config.toml
d_model = 640
n_kv_head = 1
norm_place = "pre"
positions = "rope"
attn_scale = 0.0884
tie_embeddings = false
parallel_block = false
lr_mult_up = 1.36
lr_head = 0.00791
schedule = "wsd"
steps = 13773
dataset = "wikipedia_en"
MLP neurons of a small language model. Each row is named by its layer, matrix (gate and up: input weights; down: output weights) and neuron, and shows model dimensions 304-431. Each number is 128 + 24 x the weight over its row's rms, rounded and kept within 0 to 255. A neuron's up and down rows have the sign that makes its largest values positive.
Before each neuron's rows, "fires on" lists the tokens most often at its 100 highest values on Wikipedia text that the model never trained on; "fires before" lists the tokens most often just after its 100 highest values on Wikipedia text that the model never trained on.

fires on: " =", " |", " (", "\n"
fires before: "\n", " "
L4.gate1155 [106 127 127  61 143 142 100 159 140 134 127 131 146  97 111  89 117 141 144 149 158 119 138 155 109 155 164 165 109 151 128 180 116  74 148 108 120  96 138 108 117 139 150 127 157 124 116 166 134 140 172 147 108 102 131 108 115 140 112 110 172 114 143  77 132  69 186 130 141 171 138  52 174 126 108 135 134 139 119 168 127  96 138 148 149  69 134  96 120  99 160 132 115  78 121 109 162 165 108 158 105 105 102 155 113 152 137  83  61 139 111  96 146 136 158 145 134 115 123 121 146 151 137  91 137 125 131 167]
L4.up1155 [162 128 160  27 142 129 101 160 126 146 116 106 104 138 155 113 102 207 142 139 140 165 117 116 112 121 154 131 140 123 121 110 132 109 151 108 112 117 128  88  99 158 141 135 170 196 128 128 115 151 151 122 113  97 156 114 152 150 117 176 139  94 155  93 162 121 138 111 134 110 104 108 148 124 107 110 112 122 119 152 148  83 130 132 170 120 134 135 122 123 161 133 163 109 116 158 125 101 141 154 119  77 134 130 167 116 118  90 114 129 128 141 146 160 151 110 118  81 124 126 107 111 167 122 125 134 136 135]
L4.down1155 [156 137 109 157  93 118 122 129 165 116 139 110 127 114 122 111 133 135 132 114 103 103  89 131 103  86 128 116 164 127 105 127 129 153 137 167 177 132 129 137 172 122 106 116 132 133 132 116 165 137 161 128 134 123 140 123 158 119 113 133 202 146  86 101 106 152 149 102 114 111 159 127  83 149  86 153 126 168 134 146 141 118 108  77 116 149  99 160 101 111  96 135 152  96 128 136 142 161 142 157 161 124 119  98 129 151 130 127 124 120 129  68 112 121 156 101 116 147 103 107 133 115 121  79 153 144 102 113]

fires on: "\n", "===", "==", " ==="
fires before: "\n", "-", " "
L4.gate337 [138 195 141 134  77 161 125 156 143 142 131 108  84 101  95  92 121 136 127 152  90 134 195 117 131 124 147 162 154 180 130 114  92 117 144 157 127  86 159 159 135 161 165  84 121 154  97 113 149 114 170 136 113 133 101 109 114 103 145 121 167 136 130 136 145 110 136 118  76 131 123 131  90 121 160 139 120 170 118 143 148  64 125 122 146 125 101 158 142 121 121 149  85  89 149 131 156 148  96 159 100 150 179  99 137 106 161 130 111 143  87 129 117  89 103 139 150 176 111 131  90 145 123 125 144 136 165 187]
L4.up337 [123 120 118 128  77 159 140 143 172 122 130 139 107 150 145 100 131 138 106 136  98 140 192 120 146 138 144 139 170 117 106 140 103 113 133 129 124 129 124 105 134 128 158 119 158  96 114 157 160  77 107 151  91 113 162 126 101 117 114 149 105 128 136 149 112 167 118 136 167 112 124 141 122 114 121 131 152 154 172 134 123 109 116 148 141 115  91 121 156 137 108 128 147 135 151 143 122 164 128 147 122  81 128 129 107 123 135 131 132 114 147 108 118 136  84 117 132 120 128 110  91 176 115 105 148 154 145 123]
L4.down337 [102 119 128 155 143 123 138 166 111 119 137 146 178 100 149  97 160 105 102 115  79 115  98 135 128 129 104 139 166 131 134 146 104 130 157 127 161 153 169 146 118 150 123  99 110 142 151 118 150 129 138 108  85 127 158 182 146 159 124 135 147 147 114  80  86 146  91 135 131 120 138 111 148 148 106 118 108 105 134 111 129 154 134 115 122 125  79 119 130  79 116 132 111  89 121 139 137 128 135 155 128  94 129 149 164 110 115  99 136  68 160  93 118 119 128 128 118 122 110 107  77 139  93 176 128  80 141  73]

fires on: " ", "2"
fires before: "2", "1", "0"
L6.gate1474 [114 149 152 129 127 156 133 149 135 149 147 132  98 135  98 100  75 139 118 164 110 122 155 134 129 112 152 120 100 138 102 165  97 143 102 134 113 140 117 131  87 126 162 162 191 187  95 117 110 130  91 141 125 128 129 146 153 135 136 128 126 137 122 144 116 145 103 131 117 158 122 129 140 146  92  94 119 113 134 103 121  93 146 111 116 113 150 145 133 129 137 107 175 134 114 133 110 111 120 177 169 129 144 122 157 160  90 143  92 127 110 150 135  86 144 157 146  90  97 129 137 158 143 103 114 124 155 133]
L6.up1474 [117 138 131 129 146 178 120 172 139 132 143  96  88 129 105 107  90 126  57 125 118 154 131 143 130 144 166  94  81  98 126 157 116 178 103 163 105 147 147 151  98 100 163 143 143 128 127 129  96 117 121 120 144 127 140 137 104 138 167 128 152 148 162 167 109 145 121 111 122 139 163 132 140 134  50 133  96 126 152  74 140 105 172 134 153 137 140  95 145 141 133  97 115 129 110  91 158 129 167 160 182 108 148 139 127 140 116 150 126 154 166 147 107 127 137 152 134  95 154  95 109 178 130 160 117 129 157 135]
L6.down1474 [ 84 123 122 181 120 151 100 156 191 112 119  77 105 139 121 120 116 141 146 138 132 179 158  97 168 113 142 122 106 111  58 157 138 167  92 170 145 124 128 149 142 131 127 146 109 190 103 150 106  86 156 154 161 130 133 160 136 151 131 147 137 147 121 160 106 129 105 153  85 150 131 155 143 120  94 108 130 165 164 116 142 105 102 170 114 118 127  94  95 148 127 161 128 117 137 146 128 139 120 158 156  73 140 158 125 150  88 164 112 121 140 168 135 109 144 145 130 169 120 110 131 149 115 127 128 129 112 152]

fires on: "\n", ",", " ("
fires before: "\n", "|", " ", "-", " and"
L5.gate1124 [162 133 115 131 114 123 123  91 127 158 121 151  63 157  96 120 132 100 128 147 127 133 110 131  96 153 148  98  93 147 123 184 156 158 115 139 137 116  98  83 123 154 140 177 169 133 124 132 117 121 136  82  93 131 135 145 104 125 105 135 121 177 123 113 145 146 117 113 153 112 140 108 103 137 132 102 139 124 126  96 149 115 154 101 172 100 143 162 121 129 138 104 168 165 120 168 115 110 165 152 121 142  88 153 161 142 123  76  96 142 125 143 103  71 117 134  98 102 139 183 151 142 136  92 100 139 148 123]
L5.up1124 [120 113 114 109 134 108 122 160 161 189  91 184 108  90 137 138 119 146  96 133 116 128 162 104  63 160 149 145 142 128 138 123 126 126 120 108 172 146 122 121 135 127 103  92 129 155 136 148 154 122 151  82  86 146 137 132 128 123  97 157 157 119 164 121 110 141 124 153 170  51  86 121 137 100 150  86 148  84 134 151 124 129 142 104 126 129 123 128 116  89 113 122 107 143  99 104 109  71 111 175 126  85 143 139 118 114 106 135  63 143 136 152 113 129 129 139 110 156 101 134 144 101 127 146 144 137 116 129]
L5.down1124 [ 71 112 129 124 129 147 124 131 157 164 120 117  84 120 154 112 112  98 145 110 115 146 116 105 117  87 106 149 113 131 149 166 141 149 107 155 122 116 111 146 121 132 131 108 106 126 141  84 134 103 138 118  95 166 131 161  89 131 134 168  80 126 128 105 114 112 167 132 128 102 135 136 119 117 134 115 138 114 141 119 117 126 123 118  76 111 128  83 101  87 113 163 110 113 129 152 124 142 142 118 107  85 145 115 144 128 127 115  84 140 130  80 136 145 161 170  99 187  90 100 115  98 162  90 162 153  97 130]

fires on: "\n", ":", " ("
fires before: "\n", " The"
L4.gate1343 [136 120 126  85 109 135  84 121 132 131 121  83 161 135 138 147 107 157 112 151 133 112 129 129 144 139 123 157 139 136 132 136 118  93 114 144 121 130  96 114 124 126 140  86 138 138 115 105 169  82 160 116 104 111 100 147 121  91 115 136 146 134 120  92 115 131 114 158 151 106 155  99 141 141  64 133 143 123 149 128 171  82  89 112 127 151 126 126 157 125 136 139 132  96  95 101 125 145  70 131 142  89 141 172 119 102 177 118  89 128 136 143  78 148 150 149 144 156 133 128 127 159 149 129 162 117 125 158]
L4.up1343 [137  90  68 114 129 155  95 137 130 103 118  84 128 126 102 147 114 153 137 128 171 109 143 137 129  88 157 132 107 138  78 158 125 109 140 119 134 107 155  67 104 114 143 149 155 141  82 135 131 136  96 109 102 114 138 104 129 135 147 155 171  64 123 115 105 140 115 126  99 118  94 116  90 111 108 132 128 163 175 104 147 109 143  89 101 108 117 114 123  67 142 126  95 131 138 143 132 118  89 113 164 141  96  94 122 109 111 114 163 110 129 135 103 109 141 172 127 147  78 130 124 146 156 145 117 148 119  94]
L4.down1343 [132 132 124 133 146 147 145 142 127  95 157 156  78 163 134 113 118 145 152 123  95 136 118 136 163 116 146 149 137 118 149 124 125 106 129 167 143 103 124 118 152 121 148  54  97 179  94 176 142 141 107 141 170 129 134 155  69 119 165 161 135  95 111 134  84 118 110 164 146 116 147 144 133 111 108 156 176 131 168 141 127  87 127 137  64  77 134 133 102 119 110 110 147 140 141 123 118 118 159 138  82 122 109 149 153 100 117 103 100 115 136 116 140  86  83 120  99  72 112  78 133 141 139 117 120 113 139 129]

fires on: ",", "0", " ", " November", "1", "2"
fires before: " ", " |", "0", "2", "s"
L6.gate1125 [123 127 134 131 122 146 120  86 145 131 148 112 166 109 130 131 136 150 135 161  82 161 148 131 148 107 142 153 117 113  76 159 110 161 111 102 142 119 140 104 123 136 143 134 140 135 127 152 160 131 105 116 114 100 157 143 133 125 126 164 125 121 105 145  99 131 117  82 166 126 136 122 124 184 132 148 152 129 127  93 124 126 157  99 123 130 158 131 120 141  91 104 160  79  80 135 147 150 119 145 154 136  87 115 111 130  86 114 120 117 152 143 123 175 106 160 156 135 130 145 124 112 147  83 109 137 128 148]
L6.up1125 [134 144 138 128 125 124 161 119 117  94  92 108  53 126  95  96 141 122 155 100 106 121 117 125 137 128 152 114 134 130 117 143  68 132 107 142 141 135 160 105 106 121 136 149 167 135 105 137  98 159 126 138 128 138 144  86 115  83 113 129 151 133 132 189 172 134 122 130 124 163 129 102 123 125 173 119 143 134 112 124 133 135 135 115 135  91 140 141  83 174 170  86  62 111 127  85  98  96 154 131 138 118 155 128 172 142 118 170 145 122  71  85 168  73 143 116 130 162  77 106 107 153 140 130 110 123 127  85]
L6.down1125 [130 146 109 102 142 116 104 185 140 131 146 150 190 114 131 124 158 132 163 106 126 150  88  99 139 129 106 139 118 155  94 173 125 150 114  97 142 180 114 130 129 153 144  89 111 144 118 175 114 174 113 115 181 134 150 142 159 132 120 148 133 120 180 106 118 156 123 182  87 106  80 131 140  59 175 119 122  78 106 112 131 164 120 139 118 121 116 144 114 118 118  89 112 118 137  90 155 137 151 163 106 115 141 170 112 161 122 112 102 146 163  78 128 143 157 110 148 126 140 105 118 151 124 110  96 129 151 150]

fires on: " |", ":"
fires before: " ", "s", " Team"
L6.gate1238 [144  91 133 125  95 148 105 121 113 131 125 136 137 125  93 125 170 164 168  89  89 130 151  68 107 142 128  93 104 104 111 127 124 135 151 170 115 127 133 127  92 104  68 155 158 134 118 149 136  70 156 112 136 148 134 121 141  96  92 157  75 149  96 117 153  92 151 161 112 135  84 153 107 130 126 102 119 150 142 165 124 119 144 141 148 115 100 119 116 158 120 148 157 166 157 108 143 121 112 115 119 109 157  87 127  99 103 140 122 117 122 152 157 128 134  99 143 129 110  85 101 122 124 120 135 119 132 113]
L6.up1238 [111 137 106 193 159 121 133 119 110 105 115 141 136 140 142 137 133 130 181 106 137 151 122 143  99 149 144 149 144  96 154 122 194 128 133 139 129 122 106 104 135 100  95 154 143 130 139 187 174 124 164 143 113 134 154 137 148 123  95 107 103 136 115 109 103  94 118 141  87 132 125  89 131 112  95  97 139 113 102 159 133 162 134 133 132 130 134 136  80 108 142  97 171 118 100  93 123 150 131 119 137 174 125 151 119 134 104  92 142  94 126 134 158 109 177 153 132 148 111 182 138 102 134 140 136 110 121 134]
L6.down1238 [112  99 132 147 103 130 134 139 146 140  98 153 140 118 134 114  90 161 127 135 137 175 149 171 145 103 163 157 114  83  88 148 150 102 107 116 109 165 145 118 109 110 105 142  63 137 150 159 108 143 119 150  96 119 169 119 147  94 172 157 154  91 121 145 104 150 156 126 159 123 152 156 128 162 139 174 159 115 130 158 142 159 122 111 155  96 114 129 139 156 148 155 116  78 159 146 148 118 135 162 171 135 131 124 144 118 115 107 138 102 127 128  81  78 114 126 138 173 104 132 149 145 110 117 135 102 105 177]

fires on: " ", "1", "2", "9"
fires before: "1", "9", "0", "2", "8"
L4.gate212 [127 143 157 133  92 146 152 163 118 145 126  99 116 121 139 152 129 155 121 142  90  99 163 142 185 103 135 121  90 131 111 143 119 149 107 106 145 141 145 128  85 138 143 128 138 184 104  84 108 113  77 105 170 125 114 152 135  99 124 116  88 128 108 139 132 116 127  70 117 126 105 121 110 138 130  83 124  95 126 126 138 144 149 156 111 107  69 123  48  62 133 113 140 108 145  98 148 173 138 126 128 146 142 188 111 158 110 140 130 123 130 165 143 121 156 100 174 140 117 167 145 134 125 146 154 147 107 145]
L4.up212 [145 114 147 155 105 123 119 106 131 115 121  91 111 124 127 135 118 157 115 132  90 119 159 124 107 130 146  93 100 128 135 155 119 139 141 114 145 138 145 141 132  92 116 167 152 100 143 157  96  87 171 102 153 134 139  98 134 136 126 157 113 156 119 107 105 133 173 107  93 128 143  84 140  95 120 133  78 148 117 154 145 120 146 137 153 193 159 135 109 165 156 183 166  92 131 119 137 144 103 105  89 146 118  81 112 148 166 116 121 140 106 126 125 113 134 146 147 142 122  64 124 115 117 140 117 133 169 124]
L4.down212 [155 131 133 106 133 133 139 118 156 114 104 133 135 110 146 106 133 140 133 141 144  44 103 138 133 151 173 112  82 173 132 164 174 188 143 127  91 118 110 189 152 158 145  95 116 120 128 149  97 114  96 110 162  72 173 128 102 130 181 124  52 114 123 140 120 119 152  91 181 133 118 149 178 127 114 105 127 168  99 114 109 125 134 144 121 140 187 126 124 123  97 135 133  72 171 136 131 150 115 176 109 132  81 132  85  94 130 140  99  75 142 150  94 131  92  79 171  95 140 139 141 135 143 141 145 166 116 132]

fires on: " to", ":", " and", " |", "age", ";"
fires before: " "
L5.gate899 [120  97 123 111  92 128 155 125 107 114 120 141 121  97  81  94 130 162 136 102 151 130 188 138 120 102 155 130 168  95 161 131  71 120 144 166 131 167 156 139 111 151 120 137 111 106 156 154 120 131  66 124 101 145 172 105 120 114 118 141 168 110 127 158 127 173 121 148  96 133  92 149 130 103 114 123  82 156 159 151 144 122 142 156 109 127 131 137 174 156 146 115 152 117 141 144 149 144 106 121 107  97 150  76 119  96 132 111 127 110 157 120 170 105 106 174 118  75 146 141 139 112 109 103  67 100 138 137]
L5.up899 [113  74 111 149 119 157 117 126 132 165 134 115 136 139 123 153 121 117 118 169 122 125 145 123 110  99 118 174 147 133  97 161 146 105 137 126  74 188 123 134 108 142 137 173 114 128 121 184 160 118 110 107 120 114 144 133 157 163 156 126 138 111 179 129 109 151  96  97  88 117 143 143 167 116 133 127 138 157 125 138 125 111 117 121 106 107 145 127 130 135 108 138 122 149 127 129  98  90 143 101  85 113 113 125 144 113  90  63 132 103 159  86 117 117 113 130 137 102 176 147 144 103 109  92 135  99 123 122]
L5.down899 [128 128 149 181 105 123 177 140  77 120 139  86 118 133 105 133 126  91 136  93 101 169 140  88 107 151 121 134  96 127 148 142 139 138 148 121  89 143 128 113  80 165  93 141 123 113 115 157 171  99 150 124 150 118 129 154 139 103 125 115 151 116  99 132 112 151 134 136  87 133 157 112  97 133 112 109 139 134 161 141 135 151 133 180 120 138 141 110 151 115 120 163 130 113 146  98  74 117 116 154 154  91 153 100 146 114 119 115 112 100 136 138 118 115 142 110 141 144 144 150 119 146 122 136 104 109 132 118]

fires on: "\n", " mi"
fires before: "\n", "-", "|", "===", "s"
L6.gate1328 [125 144 139 120 113 108 151 149 149 162 138 131  98 117 123 141 124 150 164 153  90 122 113 140 111 124 100 143 108 156 136 151 135 119 125 141 126 143 114 114  69 127 114 156 105 136  91 124 140 149 154  60 163 104 156 112 140 140 144 134 121  91 107 118 106 125 153  95 111 131 107 125  64 120 133 157 126 107  98 125 116 117 100 120 108 126 124  83 123 118 107 125 169  99 120 103 173 134 154 105 125 141 106 126 131 111 148  88 117 151 114 129  90 146 154 130 105 111 120 101 138 144 173 168 152 130 143  70]
L6.up1328 [159 121  90 143 140  41 149 140 120 144 135 145 129 100 146  78 118 102 135 127 115 153 118 115 134 164 112 136 127 192 153  97 141 138 110 116 188 104 140 155  89 168 140 102 128 129 102 124 129 147  93 123 149 146 121 113 106 127  78 134 147 145 146 156 159 148 101 145 125 135  55 127 144 125 120 155 127 120 129 137 116  93 133 121 125 155 129 116 113 147 163 136 122 108 144 160 154  87 160 149 103 118  98 131 145 142 118 151 144 130 122 141 125 140  86 103 119 120 145 139 111 113 142 153 179 117 154  75]
L6.down1328 [171  77 153 112 170 133 115 111 152  82 141  85 164 131 144 134 103 127 116 153 130 133 122 138 108 122 128 105 181 145 130 126 154 139 148 170 101 142  89  62 159 152 106 134 132 114 122 101 143 133 135 103 125 125 104 174 126 142 126 117 141 134 103 139 105 103 150 129 141 116 121 146 141 133 137 133 125 142 120 129 128 112  99 123 139 136 123 140 112 139 120 110 157 139 167 174 132 158 158 133 133  92 141 111 108 140 130 141  87 156 120 112 111 116 141 137 129 141 119 164  97 131 157 116 151 126 157 110]

fires on: "9", "0", "1", " the", " World"
fires before: "0", "9", "1", "5", "6", "7"
L5.gate161 [118 152  74 135 146 137 115  96 152 136  86  62  97 104  69 124  90 105 101 180 107 131 130 121 131  72 121 145 110 144  39 106 161 154 109 160 175 138 125 112 106 126 123 102 156 145 130 112  97 122 131 161 110 104 118 124 129 134 150 131 145 124 105 129 149 146 167 103 130 141 191  91 126 117  89 133 103 110  95 116 150 144 115 127  91 111 156 125 110  99 101 136 137 103  73 136  64 132 137 156 162 129 122 132 140 113 136 135 119 120 126 147 125 139  75 122 113 114 121 138 132 110  83 126 147 130 121 141]
L5.up161 [111 164 111 159 154 174 149 133 135 158 142 107 106 122 133 128 107 104  92 110 144 110 149 125 152 123 140 108 151 119  86 129 158 141 111 143 122 142 117 153 125 119 148 102 114 139 105 123  77 118 132 133 176 131 147 116 145 120 153 151 140 115 156  96 136 155 117 124 136  91 131 154 109 132  91 121  99 101 134 123 120  86 155 151  98 138 100 139 131 144 141  88 122 112  98 121 159 136 116 124 133 107 137 102 125 120 154 108 109  98 137 153 141 147 124  75 141 113 115 170 133 139 156 127 100 179 134 156]
L5.down161 [157 150 121 131 156 130 112  93 152 116 161 107  98  72 168 162 124 110 132 113 144 108 107 153  77 112 128 133 136 126 103 101 138 103  81 118 144 145 157  90 134 110 149 163 109 116 149 124 135 107 120 154 134 120 147 119 164 154 123 127 137  69  96 130 191 108 137 140 151 159 138 123  99  98 130 193 113 185 143 139 129 133 125 176 140 165 130 113 120  91 127 131 100 141 112 135 155 122 162  72 117 131 120 120 124 114 168  79 129 154 137 107 137 116  95 107 141 149 103 113  81 126 113 126 131 137  94 140]

fires on: " |", " to", " of", " from", " by", " after"
fires before: " ", " the", " his"
L5.gate1205 [135 121 142 123 118 155 139 162 122 147 145  92 151 137 110 134 115 130 162 132  93 157 150 121  86 129 191 118 166  86 117 135 174 134 150 144 133 161 160 134 181  86 179 154 136 129 134 133  96  95 109  86 171  91 135 156 140 143 113 104 129  96 118 169  95 189  97 106  99 193 100  84 118 145 101 132  79 142 130 109 120 102 162 130 141 129 140 125 138 117 128 161 140 115 148 137 135  99  99 144 129  86 120 179 116 132 134  92 123 116 125  98  80 141 148  67 123  95 155 132 105 115 110  83 123 129 101  98]
L5.up1205 [125 144  99 119 131 134 127 153 133  88 119  94  77 148  86 113 117  85 137 125 140 130 144 133  70 116 121 138 156 136 142  90 137  98 175 170 117 139 156 103 101 156 196 105  96 121 119  92 118 124 145 137  95 107 129 126 157 179 140 130 144 128 166 170 136 149 112 148 101 124 158 138 137 144  83 138 147 121 170 114 110 136 105 143  96 113 154 139 136 136 124 151 152 114 143  83 125  85 151  92 147 122 132 160 207  91 111  89  97  86 114 157 127  87  85 144 127 119 130 112 136 110  84 151  97  95 166  93]
L5.down1205 [162 113 120 147 101 138  90 160 143 134 131 111 139  98 107 126 112 154 129 123 125 145 117 145 121  90 158 115 120 142 179 154 107 128 109 164 118  95 112 107 112 155 155 142 109 135 123 152 135 134 134 115 120 120  98 140 125 145 117 112 146 108 114 157 139 116 113 156 142 156 130  76 120 186 118 115 104 105 129 127 141  88 175 115  84 184 124  97  97 103 129 148 114  96 124 127 115 116  86 137 163 108 124 127 123 179 158  94 186 103  98 137 104 101 121 127  94 139 146 197 123 103 121  88  71 149 141 129]

fires on: "0", "ce", "1", " (", "le", "."
fires before: " |", "7", "pha", "+", ";"
L4.gate1608 [153 141 127 156 149 100 116 140  94 131 116 120  96 135 118 143 145 140 124 149 122 107 150  97 151 162 140 111 106 103 128 119 130 148 144  95 129 161 165 156 103 116 178 111  88 104 153 164 135  85 150 125 175 113 140 153 113 107 152 103 129  97 126  97 133 122 138  70 138 129 126 128 161  93 123 140 124 128 109 155 130 114 126 112 133  86 113 139 156 153 116 125 118 138 159 131 137 150 155 145 120 131 103 163 116 143 122 131 140 110 113  94 158 130 109 173 129 147 159  88 150  96 125 115 142  77 132 124]
L4.up1608 [160 168 103 157 113 118 149 168 129 135 103 128 146  98 147 144 141  80 113  98 126 110 102 138 150 138 112 110 116 193 131 127 137 153  98 114 146 131 127 141  92 156 137  89 125 102 115 105 129 107 118 138  84 128 171 104 132 123 147 103  87 103 161  99 142 141 128 135 204 125 152 129 131 157 116 154 118 118 134 162 122 135 116 156 159 118 109 139 130 138  84 131 188 121 121 138  82 144 109  93 139 158  91 128 119 140 140 120 168  96 166  63 130 116  92 119 130 128 117 186 203 146 136 148 127 116 135 133]
L4.down1608 [122 101 102 112 163 126 130  75 100 128 110 102 117 142 187  97 131  99 137 110 105 124 114 150  78 180 172 153 111 162 117  98 110 110 106 135 160 123 142 112 118 112 111 148 119 120 171 160 152 153 154 140 108 108 111  83 114 157  87 167  98 136 132  96 121 126 100 133 147 147 135 134 145 151 130 122 137 106 154  84 163  96 150 145 134 115  86  96 118 118  99 108 142 142 124 153 103 132 144 150 168 104 114 132 115 137 176 180 148 118 163 155 108 138 127 145 118  95 127 134 105 111 130 112 107 141  94 123]

fires on: ")", ".", " ", " (", " to", "\n"
fires before: " |", "\n", "7", "1", "3", "8"
L5.gate1266 [139 143 106 179 117 133 140 100 173 152  43 163 134 123 188 130 132 140 131 107 128  98 144 121 119 143 152 159 138 123  96  92 142 138 128 129 165 134 142 130 123 159 162 138 114 137 116 167 125 138 165  76 114 124 108 116  90 131 131 151 119 152 132  96  93 103 133 102 121 134 146 105 137 156 149 100 113  82  96 118 125 131 147 102 178 135 106 120 137 163 100 161  65 140 134 152  94 162 109 154  92 156 155 161 119 114  92 126  91 126 142 113 145 126  92 160 155 139 200 115 147 122 119 126 138 117 147 162]
L5.up1266 [143 153 150 111 150 118  92 131 108 118 125 116 124 166 156 136 120 149  97 104 120 152 107 134  92 121 142 136 122 120 118  82  87 197 102 171 116  86 120 108 111 111 125 117 148 159 149 133 119  84 139  67 112 123 172 159 117 126  86 102 120 141 134 114 127 205  72  98 139 140 127 112 132 145 130 157 134 152 143 163 133 118 105 104 135 135 134  99 122 109 150 145 116 163 114 104 129 123  85 118 109 152  99 131 151 128  89  99 139 164 122 123 134 143 130 120 134 117 197 137 120 169 129  95  91 111 187 122]
L5.down1266 [171 114 164 120 104 117 164 100 120 159 111 138 120 122 166 123 155 142 133  91 110 134 172 117  95 123 130 148 120 185 109 101 101 146  80 137 105 136 116 164 110 161 134 116 157 139 123 169 131 108 127  79 125  97 128 118 153  92 143 176 107 107 120 113  96 136 119 105 130 176 102 123  95 107 117 156 113 130 156 124 106 135 127 119 149 123 127 118  91 142 127 114 138 185 131 112 121 112 103 140 130 125 131 150 128 125 129 150 110 118 153  68 155 170 122 121 110 106 100 131 150 147 142 140 151 125 136 136]

fires on: " =", "2", ","
fires before: "\n", "0"
L6.gate187 [141  97 148 185 139 104 120 166 137 115 124 118 103 125 132 103 142 141 127 118 151 118 107 150 129 149 181 113  81 119 173 145 119  84 136 130 117 115 157 153 105  89 119 138 120 101 155 124 145 127 157  80  83  86 189 169 163 151 128 169 169 130 132 120 165 113 148 168 148 170 124 136 102  73 124 151 150 107 137 117 160 151 111 149 113 110 115 106 121 114 131 191  88 116 143 129 140 176 105 118 129  94 152 132  86 144 122 107 134 140  68 104 123 136 119 124 130 108 154 112 142 101 159 154  98 162 158 128]
L6.up187 [154 106 161 188 158 180 101 137  89 135 140 109 128 154 129  97 126 122 111 158 122 195 112 132  94 155 150  80 113 174 116 127  62 165 158 123 110 140 120 122 117 137 165 139 150 107  70 114 143 143 118 138 148  49 119 113 132 126 129 181 126 137 117  89 139 124 147 125 156 141 111 148 145 121 121 138 155 141 103 168 132 103 156 127 110 144 123 123  99 139 120 160 135 130  73 140 122 178 126 146  70  95  93 117 111 122 158 140 113 121 104 119 129 112 110 152 160 152 123  76  92 104 117 150 156 129 119 126]
L6.down187 [138 126 172  95 146 126 142 125  92  53 117 112  98 118 107 105 108  89 132 150 135 140 131 175 112 161 123 113 155 136  80 164 127 124 124 108 106 118 114 111 135 139  97  83 147 132 155 129 164 142 112 124 103 113 107 119 121 176 152 116 141 141 100 148 118 120  95  89 117 154  94 103 119 161 130 142 186 142 124 124  95 128 121 172  89 153 147  93  92 156 129 168 129 123  92 100 163 137 119 144 138 119  99 136 144 148 123 117 135 117  99 136 176 101 155 140 140 163 121 159 113 105 131  94 136 146 134 147]

fires on: "9", "0", "2", "1", "–", "ø"
fires before: "0", "9", "1", "2", "8"
L6.gate1083 [147  95 148 149 103 122 100 119 113  76 160 143 128 147 131 140 104 132  78 136  98  84 117  79 140 177 167 179 164 116 122 152 141 130 135 120 125 147 125 130 179 121  99 168 153 110 107 156 110 123 109 101 106 116 100 136 124 126  64 119 131 125 120 164 132 116 121 112 120 126 108 123 126 117  96 136  97  84 160 144 153  98 135 150 111 119 172 113 144 132 103 135 184 133 104 129 167 151 119 154 178 156 101 140  79 174 129 107 127 104 138 122 143 131 175 108 129 137 163 133  98 165 132 124  83 158 104 111]
L6.up1083 [ 95 137  94  78 110 142  93 103 113 114 151 101 104 122  66 141 124 131 138 112 127 153 124 136 117  93 143 142 137  96 104 152 105 128 151 156 126 143 117 173 104 165 125 133 128 152  93 133 110  98 147 134 134 130  78 148  98 137  80  78 140 138 131 160 101 139 176 137 161 152 153 165 154 111  55 126 138 106 134 155 170 148 171 143 114 106 112  71 142 132 163 126 103 139 161 121 118 121 122 129 130 147 104 121 143 115  91 111 138 115 109 107 158 164 146 129 119 142 102 155 117 160  80 164 112 112 138 171]
L6.down1083 [171 125 102 150 128 131 152 121 130 134 121 124 118 119 128  63 100 125 120  91 185 108 179 142 140 140  92 121 102  98 107 120 129 118 187 132 157 136  84 180 129 103 171 203 111 124  94 179 112 114 109 176 133 100 109 143 150 123 103 105 128 128 100 148 148  94 133 156  88 141 115 118  89 138 122 105 141  93 118 145 129 192 101 139 141 112 131 100 143 130 105 140 120 133 143 137 111 131 110 172 101 122 116 127 120 128 129 141  99 110 131 159 136  90 166 136 107  88  97 115 115 118 134 145 129 112 119 116]